{
  "num_key_value_heads": 4,
  "norm": "rmsnorm",
  "bias": "none",
  "init": "normal",
  "learning_rate": 0.0014,
  "final_lr_fraction": 0.1,
  "train_tokens": 740900000,
  "max_steps": 5653
}
MLP neurons of a small language model. Each row is named by its layer, matrix (gate and up: input weights; down: output weights) and neuron, and shows model dimensions 32-127. Each number is 50 + 10 x the weight over its row's rms, rounded and kept within 0 to 99. A neuron's up and down rows have the sign that makes its largest values positive.
After each neuron's rows, "fires after" lists the tokens most often just before its 100 highest values on Wikipedia text that the model never trained on. A number after a token or word is its count.

L6.gate113:36 65 55 45 41 47 45 31 53 42 55 45 61 77 46 53 53 38 37 54 48 74 42 60 40 53 39 62 56 44 35 47 63 74 30 47 48 64 55 44 47 46 49 43 53 42 64 58 65 39 56 49 56 30 44 53 51 45 32 66 49 37 38 48 52 53 48 70 52 70 41 47 44 56 60 43 58 61 48 42 61 52 43 34 45 49 37 46 38 58 69 53 50 52 62 63
L6.up113:57 50 67 41 63 52 49 46 49 46 51 46 35 50 43 47 42 52 52 59 50 36 28 45 54 42 52 51 51 38 36 61 47 58 54 70 45 51 51 47 59 41 32 46 54 45 56 50 45 30 50 52 59 62 52 59 44 65 56 44 51 44 39 38 59 22 45 46 58 48 47 46 56 41 54 48 54 40 65 63 34 57 43 48 59 38 61 63 47 60 47 49 43 34 47 43
L6.down113:61 52 65 33 54 48 71 64 40 42 54 65 38 47 62 43 65 53 68 51 58 46 57 42 67 60 46 37 59 46 30 50 43 51 62 45 64 51 42 56 48 41 36 45 42 32 63 57 38 44 44 56 46 62 44 39 50 47 54 43 47 50 50 68 42 31 46 43 68 43 44 65 69 56 26 46 47 52 54 32 56 75 48 38 56 42 48 58 45 39 54 57 52 57 38 63
fires after: "-" 28, " F" 15, " th" 6, " | F" 5

L4.gate598:34 65 63 41 55 57 33 51 49 42 43 59 47 44 51 62 57 37 39 31 64 66 34 63 38 47 45 61 43 36 34 51 68 42 55 53 52 44 31 29 41 62 53 37 58 53 44 46 76 40 53 62 49 45 35 44 61 52 65 46 53 54 46 42 34 57 52 58 38 66 52 54 44 67 49 54 52 40 61 35 43 54 52 43 53 28 39 51 55 42 64 61 54 58 53 42
L4.up598:39 58 51 46 44 74 38 53 59 43 52 44 34 38 63 52 50 50 36 41 56 56 47 54 50 43 26 59 34 25 56 55 48 40 51 42 61 35 52 49 51 45 45 42 58 49 25 49 57 46 51 57 24 79 57 40 56 42 54 63 55 65 56 46 41 52 56 54 43 40 49 60 60 43 59 48 45 47 62 59 50 69 47 54 29 61 47 38 51 41 60 43 44 54 40 59
L4.down598:62 54 45 45 49 61 55 35 41 47 40 70 62 54 36 46 59 47 67 58 52 43 65 55 55 52 40 64 57 62 55 56 70 55 47 52 39 56 43 47 47 40 43 53 45 26 62 65 44 61 45 43 54 52 50 47 44 47 47 53 58 60 51 31 35 44 71 41 53 40 48 50 51 63 55 50 38 44 36 41 36 42 49 63 41 55 54 73 37 44 48 33 37 73 55 48
fires after: " \"" 45, "/" 9, "(" 9, " | \"" 6, " '" 5, " “" 5

L5.gate655:35 56 42 60 48 54 55 67 50 26 58 43 58 44 33 44 47 33 47 45 54 54 56 58 45 58 58 56 50 37 62 38 61 43 68 54 43 49 39 46 51 55 51 39 62 37 64 66 56 65 68 53 41 52 58 38 24 53 51 64 45 51 48 69 56 61 60 64 46 52 76 29 41 46 59 43 59 50 42 38 38 64 63 53 55 55 49 58 48 62 59 39 45 49 46 39
L5.up655:52 48 53 56 57 68 44 68 47 32 65 43 47 44 36 57 50 40 44 40 53 40 61 48 43 51 51 51 36 39 63 55 54 51 79 46 39 46 39 35 27 58 44 32 58 29 71 63 43 52 59 56 46 53 56 41 19 62 53 67 44 56 44 65 54 68 56 46 55 43 70 37 52 44 50 52 49 49 37 47 37 69 52 60 58 44 65 56 51 56 56 30 53 50 58 47
L5.down655:51 50 61 54 46 50 54 50 61 53 48 50 52 48 61 53 56 46 54 49 53 47 56 45 69 52 46 77 60 77 31 59 35 54 35 49 65 53 64 45 53 72 53 51 41 42 48 43 52 45 53 42 51 51 37 61 62 40 55 47 36 36 53 43 52 76 33 39 57 61 40 55 46 62 43 55 46 48 51 44 67 48 41 47 44 25 45 50 53 62 55 52 48 57 64 57
fires after: "\n" 40, "–" 7, "| " 7, "1" 5

L5.gate355:52 45 60 53 31 51 62 73 52 41 53 51 41 52 60 53 42 55 42 30 59 58 45 37 43 41 52 61 48 42 59 55 48 82 54 52 45 60 46 43 49 36 52 47 38 36 54 45 64 54 50 44 51 38 35 70 58 77 41 43 35 38 36 48 45 57 47 53 42 49 56 43 41 54 41 38 36 76 60 32 29 43 57 47 45 61 45 49 46 41 46 45 52 47 55 29
L5.up355:49 43 41 46 45 63 63 53 57 60 49 28 28 56 60 42 40 51 38 62 43 59 46 60 43 65 53 40 35 64 51 60 37 59 35 47 52 46 45 33 42 40 50 56 47 65 34 65 50 52 52 49 52 72 50 47 63 56 51 52 60 35 41 58 48 61 53 58 59 48 59 42 54 49 55 30 47 58 67 57 40 58 70 55 54 51 43 39 31 36 48 41 42 51 58 54
L5.down355:56 49 28 35 49 47 57 44 63 40 55 37 56 38 68 64 55 55 56 38 49 57 55 40 63 47 39 42 47 62 59 72 39 51 45 45 74 46 41 47 43 74 42 46 62 47 58 64 59 46 48 55 61 74 40 45 61 48 46 61 44 52 42 47 63 62 41 64 38 43 43 45 59 51 43 30 61 59 52 53 42 33 52 52 46 36 53 49 61 59 47 58 67 68 52 49
fires after: " M" 26, "M" 7, " m" 6, " B" 6, " G" 5

L5.gate283:51 47 43 48 57 53 41 57 46 62 75 43 42 47 56 45 44 47 59 64 47 61 49 41 66 46 55 44 53 52 49 52 42 48 55 48 53 44 47 43 57 55 35 49 39 39 45 52 54 52 52 47 36 53 49 31 30 69 38 27 35 41 37 32 36 46 57 52 47 53 60 48 42 36 69 65 47 65 33 49 45 61 50 48 72 52 40 51 49 54 63 33 51 68 47 49
L5.up283:53 65 36 54 66 48 38 62 31 41 62 52 41 36 53 61 59 62 56 62 46 68 44 47 49 37 30 52 53 39 74 51 64 58 45 53 43 48 54 46 55 58 36 52 47 57 59 63 47 57 53 37 41 61 50 33 53 50 43 18 42 56 46 50 45 33 50 56 24 50 32 55 49 64 49 31 35 43 53 72 50 62 47 57 47 50 51 48 41 57 63 39 42 55 49 53
L5.down283:33 39 45 52 48 39 61 46 45 48 48 65 47 59 47 30 62 56 55 31 55 72 68 44 54 55 50 56 59 50 41 40 57 41 63 59 61 46 47 49 59 57 47 33 40 48 55 75 66 45 53 36 53 41 41 51 62 58 36 44 63 70 48 53 40 37 39 47 54 43 57 45 57 59 52 41 47 38 51 58 59 56 42 59 57 37 50 63 49 37 41 59 21 44 41 46
fires after: " " 24, " the " 15, " of the " 9, " his" 5, " its" 4

L5.gate295:58 38 53 41 45 44 59 52 61 69 56 46 52 68 52 62 54 40 40 64 47 40 50 67 43 33 70 43 60 43 57 45 32 30 56 52 45 46 37 34 47 59 60 51 41 64 34 51 53 39 69 49 43 59 41 53 58 64 65 42 42 53 51 45 47 61 28 34 46 44 48 64 61 69 56 49 50 42 45 41 51 61 53 44 58 44 59 46 41 64 36 37 45 56 57 51
L5.up295:49 41 56 47 60 49 59 53 51 49 63 55 54 56 61 51 39 33 54 62 53 39 44 34 31 51 60 54 50 45 53 57 40 49 58 40 45 44 55 41 34 36 58 49 45 51 40 41 47 39 63 43 38 66 67 45 40 59 76 70 35 45 48 55 59 51 50 64 31 54 51 40 49 49 59 44 50 51 70 51 63 63 54 45 35 64 56 57 55 64 46 45 44 44 67 57
L5.down295:43 42 58 58 58 58 55 65 47 50 66 66 65 41 54 21 53 35 61 57 34 52 45 32 60 55 67 59 37 34 46 50 61 55 41 57 30 51 57 60 55 54 40 56 55 32 20 34 43 64 58 49 50 47 57 30 41 33 46 50 45 52 35 46 48 41 57 42 59 58 29 43 60 57 61 57 45 62 49 40 52 71 34 49 44 46 51 65 60 55 48 59 45 39 51 49
fires after: " Gr" 23, " Al" 10, " G" 9, " R" 7, " | R" 6, "; R" 6

L3.gate101:57 78 79 42 52 67 43 61 50 63 53 27 36 48 49 50 52 35 54 58 38 53 51 48 57 56 54 57 49 50 23 50 63 63 37 58 54 51 31 66 40 46 48 35 61 48 50 58 53 61 33 47 46 41 21 55 63 45 37 65 46 54 41 31 65 60 42 41 53 67 52 50 54 57 41 44 28 51 54 41 36 61 66 46 60 60 27 65 45 51 57 54 66 37 55 54
L3.up101:59 54 39 49 81 65 42 45 46 65 72 40 47 26 50 47 56 48 51 52 52 42 40 44 25 55 51 38 60 45 59 62 41 43 67 51 64 44 51 52 43 40 55 45 65 45 56 61 52 32 48 41 43 63 33 25 43 47 60 63 42 46 58 53 56 42 52 62 40 47 60 53 45 54 60 52 67 68 55 57 47 57 52 76 48 59 65 48 45 57 57 42 49 42 37 50
L3.down101:54 43 44 51 73 66 36 42 31 64 43 59 60 59 46 53 57 49 45 39 45 62 65 75 42 52 44 53 48 37 63 53 47 48 47 49 41 46 55 36 58 22 62 48 49 47 67 52 48 39 31 54 54 58 52 52 43 53 43 42 54 46 41 43 49 67 53 47 54 53 51 56 55 54 47 75 49 42 69 48 55 57 53 57 54 46 46 54 59 59 59 55 37 67 51 60
fires after: "\n" 42, "|" 12, "| S" 6, "\n\n" 5, "| " 4

L3.gate9:40 73 43 62 60 31 49 59 41 46 49 48 57 46 56 53 48 51 49 50 66 55 51 51 55 43 55 51 56 61 31 48 46 50 66 54 57 49 25 59 45 68 55 37 52 41 46 42 52 39 39 54 50 25 23 50 56 53 43 66 38 51 40 39 55 51 45 54 63 59 53 52 44 58 44 57 54 68 42 50 37 52 45 41 56 35 22 44 49 41 62 57 40 54 46 50
L3.up9:53 55 38 51 32 62 55 67 72 48 39 39 38 40 49 46 53 51 62 49 63 44 55 52 64 47 50 46 46 70 37 44 12 36 54 48 59 62 29 47 52 59 63 57 43 38 53 39 51 46 41 33 57 42 41 56 45 39 46 50 40 53 45 51 55 52 69 63 49 67 56 46 37 43 58 57 57 43 56 50 42 55 27 59 69 43 39 42 47 55 41 47 46 65 43 49
L3.down9:47 40 44 51 52 61 55 50 73 52 49 59 44 39 50 37 59 65 47 46 62 52 54 41 70 47 65 60 56 70 49 39 47 35 47 35 36 56 62 32 46 50 51 35 33 47 31 48 55 59 47 29 50 52 44 47 35 33 53 43 40 56 45 55 52 44 53 51 42 49 52 44 49 51 51 47 46 51 48 40 50 55 44 63 38 45 57 56 47 50 49 36 47 61 55 61
fires after: "| " 43, "3" 6, "0" 4

L3.gate467:56 70 58 58 52 52 43 51 53 54 59 63 60 66 51 46 42 41 60 50 56 53 48 54 43 48 43 41 41 49 23 47 58 49 51 55 38 58 29 64 53 61 54 46 52 50 44 44 58 48 42 58 49 42 21 49 60 57 57 66 37 61 50 45 27 57 55 37 46 82 62 49 55 59 60 68 50 49 49 53 40 52 76 43 59 57 34 42 51 48 50 53 60 36 32 42
L3.up467:57 47 52 70 60 58 61 39 42 54 55 59 50 64 50 38 45 49 52 53 67 37 43 59 46 44 44 40 47 58 39 61 57 38 59 61 51 65 59 65 61 44 53 63 58 49 54 48 49 51 35 57 41 76 48 54 63 65 51 52 59 45 43 66 27 43 57 55 63 62 53 53 55 52 61 67 68 28 64 59 45 49 62 58 42 56 52 37 60 51 47 50 60 43 31 29
L3.down467:47 34 64 46 51 41 58 40 46 51 47 48 46 57 47 61 56 62 46 53 46 52 39 41 59 40 58 53 54 22 60 51 38 51 50 59 48 43 71 31 40 40 58 57 49 49 55 60 43 42 50 42 49 39 59 52 36 39 58 57 49 47 43 47 58 44 39 61 50 26 39 56 40 55 54 49 56 51 37 50 49 42 41 51 35 32 44 41 49 38 55 55 38 47 65 51
fires after: "\n\n" 24, "." 17, "\n" 13, " I" 4

L6.gate663:67 58 50 41 58 45 47 30 46 31 54 33 47 43 55 43 34 48 47 42 52 60 44 54 49 53 57 43 51 67 59 50 31 52 57 43 52 41 57 36 46 54 55 47 68 45 50 47 40 57 34 64 47 64 49 63 43 47 40 47 44 63 42 48 45 55 54 50 60 43 63 60 60 48 45 57 42 61 62 48 59 68 49 20 40 57 57 48 44 44 56 36 37 58 58 55
L6.up663:39 56 41 73 60 63 57 59 45 38 52 47 38 42 59 49 53 48 48 39 62 69 29 53 44 46 43 45 47 51 52 60 28 35 56 47 62 64 41 51 52 65 41 06 52 49 38 53 40 51 42 73 59 42 63 66 40 65 47 49 58 53 56 60 71 65 52 63 52 57 42 46 48 33 41 55 51 51 59 52 46 61 40 45 52 42 62 56 42 48 45 38 44 50 38 56
L6.down663:51 71 40 64 47 46 45 58 50 62 49 55 44 50 38 33 52 63 48 57 48 45 54 37 56 44 56 66 53 63 41 49 71 47 53 41 53 55 54 41 51 50 48 63 43 58 48 63 66 54 58 55 42 46 39 50 59 41 36 38 46 56 59 43 58 37 32 55 34 50 34 51 39 49 41 63 42 41 58 56 52 34 41 62 47 50 44 52 53 51 48 51 50 43 46 51
fires after: " T" 19, " A" 16, " H" 9, " C" 8, " N" 7, " G" 4

L5.gate642:43 58 44 51 43 61 30 68 46 43 60 27 26 47 51 31 55 26 62 48 35 59 48 56 68 30 45 36 59 59 32 42 65 53 47 59 72 62 62 58 38 38 45 45 57 29 55 61 59 44 50 39 48 55 54 45 57 47 62 40 55 68 46 76 39 52 46 56 41 55 59 43 40 44 57 38 72 38 37 72 55 63 63 52 63 34 59 48 37 49 64 46 42 48 48 57
L5.up642:47 58 41 43 42 53 43 47 47 62 63 30 25 28 51 31 58 42 55 52 34 50 60 50 73 42 38 46 34 52 43 46 54 49 55 60 62 48 55 45 46 45 49 49 61 41 53 61 46 33 55 38 35 53 50 57 51 49 59 50 43 65 54 60 47 69 38 47 46 45 58 40 45 43 31 48 68 52 38 52 63 41 59 45 50 28 58 60 49 55 53 47 28 41 62 45
L5.down642:47 47 59 51 48 45 58 53 58 45 50 56 65 44 50 59 60 46 42 42 55 39 43 51 56 58 54 71 53 74 42 53 28 53 44 50 51 49 65 43 52 81 52 34 44 40 49 44 62 49 56 45 49 52 40 57 53 46 58 49 42 29 45 43 59 73 42 43 61 53 46 43 49 60 46 60 36 46 55 40 54 42 41 46 46 40 47 50 51 63 47 48 56 61 69 59
fires after: "1" 71, "2" 18, "8" 5

L3.gate427:34 81 56 59 38 36 38 62 56 59 53 57 52 27 50 33 54 44 47 61 37 44 52 39 59 49 60 49 40 44 40 48 63 41 47 58 70 56 52 42 59 65 49 37 53 38 52 55 53 24 55 71 48 70 36 72 70 46 53 43 51 45 48 46 56 62 33 47 66 64 58 55 41 61 55 55 44 54 59 40 43 44 71 50 54 49 37 66 53 49 60 40 44 41 57 54
L3.up427:59 54 36 49 43 57 66 44 37 69 55 30 66 53 53 50 52 41 47 47 48 44 48 54 52 57 45 52 49 59 46 59 64 40 57 55 30 54 33 55 41 59 52 50 49 33 63 62 52 34 59 57 47 36 45 59 58 48 65 60 36 44 54 53 38 31 50 31 40 36 39 51 51 54 51 38 64 65 58 35 66 44 40 54 49 58 62 62 53 51 52 45 43 60 53 51
L3.down427:46 55 49 37 60 71 51 51 51 47 57 74 64 43 50 49 52 48 45 60 43 46 39 36 41 60 44 53 41 44 49 38 49 51 66 54 48 57 54 60 48 50 40 42 50 30 40 75 49 47 62 47 42 32 50 49 44 48 50 41 52 41 51 55 30 37 73 48 50 49 46 51 39 43 45 55 46 51 60 39 43 67 60 50 52 62 53 67 56 52 48 53 42 34 63 55
fires after: "\n" 21, "|" 14, ":" 8, " |" 7, "0" 5

L5.gate30:46 60 58 56 47 51 58 46 38 54 46 54 71 64 46 47 34 49 56 44 63 65 58 45 40 46 55 49 56 66 41 43 50 33 54 54 43 58 49 31 57 55 45 39 43 34 32 46 60 34 68 54 52 17 43 58 58 50 38 46 27 41 48 43 43 48 26 48 37 57 51 47 41 76 48 37 47 57 46 32 37 60 60 37 48 48 44 44 41 47 61 66 47 54 39 45
L5.up30:57 63 42 30 58 52 53 61 55 54 26 49 41 34 59 32 51 47 53 50 57 52 52 56 52 58 32 38 39 30 38 48 49 45 59 50 28 49 53 57 58 54 58 43 48 44 49 50 52 54 44 52 63 50 57 26 54 33 42 63 54 58 48 51 48 42 38 41 50 43 60 45 55 60 51 44 41 40 45 49 52 48 51 44 45 48 47 55 62 60 36 52 49 54 50 48
L5.down30:39 59 62 54 43 47 41 48 54 68 53 43 47 52 59 63 57 48 53 71 61 36 51 69 56 51 46 51 48 56 27 43 49 44 47 49 39 44 44 35 40 42 57 48 66 47 57 69 61 42 49 40 43 49 62 50 47 36 48 63 54 30 44 54 45 56 61 38 56 45 50 52 70 61 34 45 37 52 32 65 50 56 31 56 44 44 59 40 52 49 46 54 46 59 55 36
fires after: "\n\n" 33, "0" 7, "==" 6, " | G" 6, "\n" 6, "===" 4

L6.gate201:47 51 47 38 52 45 55 72 49 45 57 44 34 40 31 60 46 29 46 53 44 54 44 30 48 49 46 63 48 53 40 51 60 73 42 37 46 47 52 51 53 57 61 39 40 32 55 66 53 58 74 42 58 50 45 56 36 65 60 41 47 35 52 29 56 47 52 56 58 64 53 42 48 76 48 31 50 75 46 27 57 45 61 66 51 44 29 43 62 63 62 42 65 51 54 51
L6.up201:74 31 22 51 50 55 47 48 48 68 35 35 51 56 62 46 54 38 42 37 46 21 53 57 51 53 51 38 43 46 46 36 38 40 59 63 45 60 53 47 39 47 35 53 45 44 53 71 48 68 47 41 50 53 50 53 55 56 67 52 46 35 50 69 37 27 38 40 59 42 57 58 37 51 51 61 63 46 41 48 56 70 40 42 50 52 47 58 52 61 41 55 69 45 53 55
L6.down201:56 75 59 46 47 50 55 71 58 51 57 44 49 62 51 48 54 42 48 59 61 38 24 49 58 58 58 62 50 66 56 69 41 55 41 51 42 41 41 44 50 56 51 65 54 45 35 45 47 54 55 43 52 53 50 55 48 31 59 40 43 41 52 40 50 50 60 44 30 38 59 52 42 41 31 43 59 54 48 49 52 42 38 51 54 56 82 56 50 47 54 54 34 49 47 62
fires after: " F" 29, " | F" 9, "F" 8, " f" 7, " E" 6

L6.gate522:59 34 53 42 55 47 57 53 38 39 59 48 42 62 48 37 64 39 32 60 44 58 51 68 77 46 40 53 51 48 50 45 45 36 63 55 44 42 39 41 51 54 45 44 52 39 35 60 42 52 34 67 52 57 48 44 49 48 54 58 38 45 49 50 69 44 45 51 55 33 62 47 56 54 47 66 48 59 44 52 31 51 39 40 58 35 56 49 39 53 51 38 50 48 43 60
L6.up522:46 55 70 60 47 58 51 64 59 58 34 52 40 45 46 47 55 51 54 46 61 56 56 45 52 44 48 40 52 56 52 46 48 55 52 39 55 44 51 64 58 72 30 53 58 52 47 54 64 38 51 54 62 51 58 41 29 65 52 55 47 65 50 50 61 33 50 54 18 58 50 45 57 45 54 58 51 50 40 58 61 54 55 38 41 64 34 53 51 59 70 45 39 53 48 57
L6.down522:42 30 64 58 49 54 46 47 44 49 42 62 61 57 34 54 32 48 58 42 45 49 55 44 63 43 71 56 58 50 58 47 59 55 52 48 51 48 37 53 52 46 48 60 39 71 59 40 44 60 47 58 44 42 49 37 38 62 64 43 38 68 35 53 55 64 58 57 59 31 54 54 32 34 46 58 41 43 56 46 54 53 57 43 53 40 30 54 64 74 68 27 63 38 49 50
fires after: " A" 20, " | A" 12, " T" 12, " K" 5, " | H" 5, " | " 5

L5.gate471:45 37 40 65 61 58 77 58 66 45 51 46 61 44 43 55 56 40 42 26 64 52 51 60 25 41 49 47 47 62 53 52 43 38 56 57 50 44 46 46 44 43 73 45 54 45 56 29 57 51 63 43 47 31 51 39 47 70 53 50 48 51 45 41 36 69 38 50 53 58 48 38 42 59 62 56 53 49 58 38 26 51 30 49 50 39 38 75 48 57 58 60 39 48 59 42
L5.up471:48 47 47 48 48 68 57 31 52 75 57 48 48 60 45 69 57 34 54 35 44 35 41 64 39 48 38 24 53 39 39 56 15 52 31 49 51 39 56 45 39 45 53 48 50 55 47 29 52 70 49 51 53 54 52 31 61 74 53 49 38 62 60 42 46 58 25 41 50 39 52 47 42 58 53 54 57 44 44 57 44 42 45 37 53 40 39 64 48 54 57 41 53 46 56 61
L5.down471:60 53 48 62 69 45 39 39 62 50 62 59 55 43 35 63 34 39 45 55 18 65 58 29 41 58 47 46 45 31 57 29 66 52 47 56 52 51 51 57 57 51 50 52 39 54 57 45 39 58 46 39 56 52 38 53 54 46 47 75 38 62 48 39 24 48 52 52 51 50 56 60 31 64 43 52 53 68 42 52 63 60 53 62 45 48 36 65 52 54 60 44 53 49 43 51
fires after: " R" 33, "R" 8, ": R" 5, "; R" 5, "==R" 5

L5.gate412:54 53 67 40 53 58 49 73 50 39 47 53 41 48 51 45 53 33 37 44 65 55 48 33 47 58 53 70 32 27 40 45 62 35 55 77 30 37 42 42 31 50 42 43 55 56 58 43 73 37 61 42 37 46 41 44 61 44 64 43 48 43 54 54 38 43 47 58 32 61 52 58 55 61 50 76 56 36 53 41 63 48 61 50 62 36 33 54 59 56 55 53 44 65 51 37
L5.up412:46 53 72 48 54 64 36 53 54 46 46 33 43 40 47 43 51 60 39 43 60 62 45 34 65 48 53 59 41 30 49 50 34 50 44 41 52 23 50 34 52 62 46 40 55 63 46 43 69 50 58 60 43 54 53 49 67 30 54 60 47 52 64 45 49 45 64 46 41 34 48 55 42 47 61 67 69 42 45 62 42 62 63 58 46 50 43 33 57 44 55 46 40 48 49 60
L5.down412:57 31 46 52 53 53 43 46 38 52 70 39 75 48 52 50 43 44 60 56 48 39 74 47 60 53 46 68 54 61 45 57 57 45 42 46 50 60 49 66 46 36 42 48 50 39 49 59 53 38 62 36 39 44 45 65 49 44 49 50 51 47 49 54 47 59 61 69 54 40 38 62 41 58 57 49 58 47 58 58 55 15 42 57 43 53 44 67 37 72 50 57 57 58 48 44
fires after: " \"" 26, "-" 18, "/" 11, "–" 9, " “" 7, "a (" 6

L3.gate703:61 54 68 52 39 43 50 63 38 51 64 57 54 42 51 59 57 49 48 42 58 51 43 29 28 36 45 71 63 58 29 55 48 43 50 34 51 46 26 65 60 53 40 46 39 48 54 58 59 48 50 42 59 43 45 51 63 44 64 58 51 51 47 32 72 47 45 36 45 34 49 47 59 53 41 71 54 64 46 50 45 46 52 34 62 39 47 51 47 67 43 40 48 46 54 43
L3.up703:56 58 51 68 59 65 37 63 50 61 54 52 56 56 41 40 45 51 40 49 53 59 45 54 49 46 54 41 68 53 39 44 55 58 42 63 67 62 59 34 53 47 52 57 54 37 43 34 47 57 55 53 47 34 50 48 47 36 52 40 35 41 45 40 36 56 44 67 48 57 51 48 63 55 45 48 55 50 68 66 48 47 57 53 64 52 36 59 71 48 30 54 29 55 57 41
L3.down703:54 32 37 57 33 35 49 53 40 45 59 42 45 47 52 54 50 47 31 60 43 54 45 34 46 66 53 48 65 57 54 33 55 42 42 61 58 57 72 64 39 58 45 45 48 43 41 53 50 56 64 42 67 43 63 49 56 33 38 37 39 45 48 48 49 47 47 59 41 48 52 45 29 57 42 63 51 62 47 52 49 64 54 62 47 55 47 55 66 41 25 36 50 55 57 58
fires after: "| " 46, "- " 32, " the " 8

L4.gate227:43 56 68 51 55 49 43 55 37 23 61 47 34 44 46 63 46 50 46 34 78 67 62 48 61 59 41 37 68 41 46 54 38 55 35 60 56 42 52 58 53 69 47 45 44 51 45 46 57 45 36 65 57 38 47 46 45 54 53 42 40 48 53 54 43 51 30 59 47 46 54 49 38 62 55 69 68 44 53 36 50 55 45 50 47 40 55 50 55 53 71 46 35 56 54 54
L4.up227:65 64 56 40 62 70 54 49 48 60 56 39 50 43 54 48 43 65 46 45 62 49 51 52 66 43 49 48 54 32 54 57 33 53 48 64 52 46 58 54 61 58 50 54 50 58 48 57 55 36 53 53 47 50 42 53 51 56 63 55 51 43 48 50 55 61 49 45 40 55 44 55 60 58 46 55 39 42 37 61 50 52 38 48 25 41 56 53 70 59 56 51 39 70 56 39
L4.down227:39 58 58 44 46 28 61 47 46 58 42 58 62 67 55 31 49 53 46 39 47 63 49 52 50 53 53 48 47 57 54 48 70 35 61 40 54 60 53 53 55 36 48 54 49 53 64 63 67 48 54 36 67 50 44 35 52 44 26 38 61 45 53 53 46 40 54 41 69 59 42 44 43 67 51 73 48 58 47 46 54 65 58 68 55 36 54 60 33 25 42 57 29 51 55 42
fires after: " \"" 32, " " 9, "(" 7, " (" 5

L5.gate660:29 62 56 45 57 54 44 49 44 43 44 59 49 64 42 73 59 47 26 59 50 64 47 25 41 68 52 47 68 58 47 66 48 55 62 61 43 47 51 49 51 46 42 54 50 51 57 46 51 43 62 64 70 53 39 57 62 40 45 54 49 52 50 42 36 54 26 47 58 46 57 45 67 44 47 56 56 41 50 37 36 55 41 46 46 57 42 57 46 60 58 36 43 41 41 53
L5.up660:40 54 46 38 55 74 51 60 33 34 41 51 53 61 58 76 45 48 40 59 68 59 49 34 48 55 66 47 42 59 67 53 53 45 57 46 42 41 46 46 51 52 42 51 58 41 39 53 53 62 62 53 46 47 46 53 46 41 59 52 61 65 47 44 53 47 52 50 20 36 64 38 45 50 57 51 49 40 50 60 25 69 40 37 37 58 46 60 49 46 48 47 29 59 36 66
L5.down660:53 59 42 39 41 29 52 43 40 57 55 51 42 44 37 43 43 63 76 42 54 42 47 63 65 37 60 49 56 63 45 53 62 55 54 34 43 54 38 44 38 54 57 71 53 37 39 40 36 31 70 31 53 53 46 40 49 55 57 37 58 30 44 57 59 49 48 54 72 49 43 61 55 56 50 56 61 53 51 39 49 59 53 61 59 41 45 42 54 47 58 48 55 38 68 50
fires after: " P" 19, " T" 9, " K" 8, " p" 6, " | P" 5, " Z" 5

L5.gate86:55 53 53 40 56 36 58 75 54 37 51 52 61 55 57 57 53 54 40 36 53 56 63 42 43 77 66 55 46 54 48 51 64 50 50 62 42 59 56 47 54 53 49 32 56 34 33 40 54 46 63 55 60 57 43 32 55 60 59 33 53 49 50 33 64 55 52 51 55 49 59 56 44 46 28 31 54 49 55 46 37 54 54 58 46 49 51 53 40 37 43 44 62 33 35 30
L5.up86:35 55 51 58 47 55 37 45 57 42 41 45 57 31 61 54 54 62 37 66 56 65 47 66 76 30 50 52 35 46 45 60 68 42 55 49 53 35 60 64 39 39 43 32 53 55 43 48 56 63 44 41 44 44 31 47 61 65 62 33 58 56 51 39 35 50 58 43 46 75 64 57 39 42 36 27 45 31 32 52 57 54 47 54 35 54 55 51 55 50 62 58 45 46 45 56
L5.down86:45 48 42 67 50 64 55 54 58 39 43 49 49 47 54 50 43 57 54 40 41 49 58 52 51 49 48 37 46 61 47 63 30 68 54 75 68 53 35 46 53 54 58 42 61 44 46 44 40 53 64 48 52 55 65 62 51 50 51 58 47 55 53 52 51 33 43 63 53 45 54 46 58 50 65 49 42 53 72 49 42 37 30 52 66 53 62 46 59 37 47 49 57 51 46 40
fires after: " m" 19, " M" 18, "M" 6, "m" 5, ": M" 4

L4.gate159:34 49 57 50 40 49 53 52 51 32 52 47 42 46 46 47 70 41 61 34 49 61 51 65 60 40 48 52 46 40 40 52 42 50 46 72 43 49 29 48 40 76 55 55 37 51 39 52 64 42 45 56 58 42 26 63 54 65 48 62 37 34 41 53 29 47 39 56 57 62 56 51 43 53 36 68 57 40 51 45 50 34 54 47 52 53 38 57 50 55 52 54 30 50 49 40
L4.up159:47 52 41 42 41 57 34 41 64 54 46 69 44 35 45 46 61 51 52 49 57 73 56 67 55 46 52 46 41 39 50 52 44 48 51 75 29 45 34 75 49 67 55 39 54 47 45 49 54 44 32 48 34 64 45 40 63 45 72 49 52 56 52 67 47 44 61 65 39 48 46 53 48 64 42 63 18 35 57 49 63 52 52 62 42 46 58 49 58 46 38 44 51 66 61 51
L4.down159:69 48 58 58 34 41 59 56 42 61 63 64 38 53 53 32 48 36 49 50 53 39 53 53 62 53 59 41 47 68 56 61 59 51 54 43 56 36 41 46 27 54 61 51 54 63 48 51 47 57 51 51 60 48 52 41 56 52 66 56 58 56 24 57 35 31 64 68 51 59 41 40 49 48 41 44 53 63 60 45 49 46 60 64 40 48 42 39 56 58 52 62 50 40 51 40
fires after: " \"" 42, " (" 23, "\" (" 5, " as \"" 4, "(" 4, " un" 4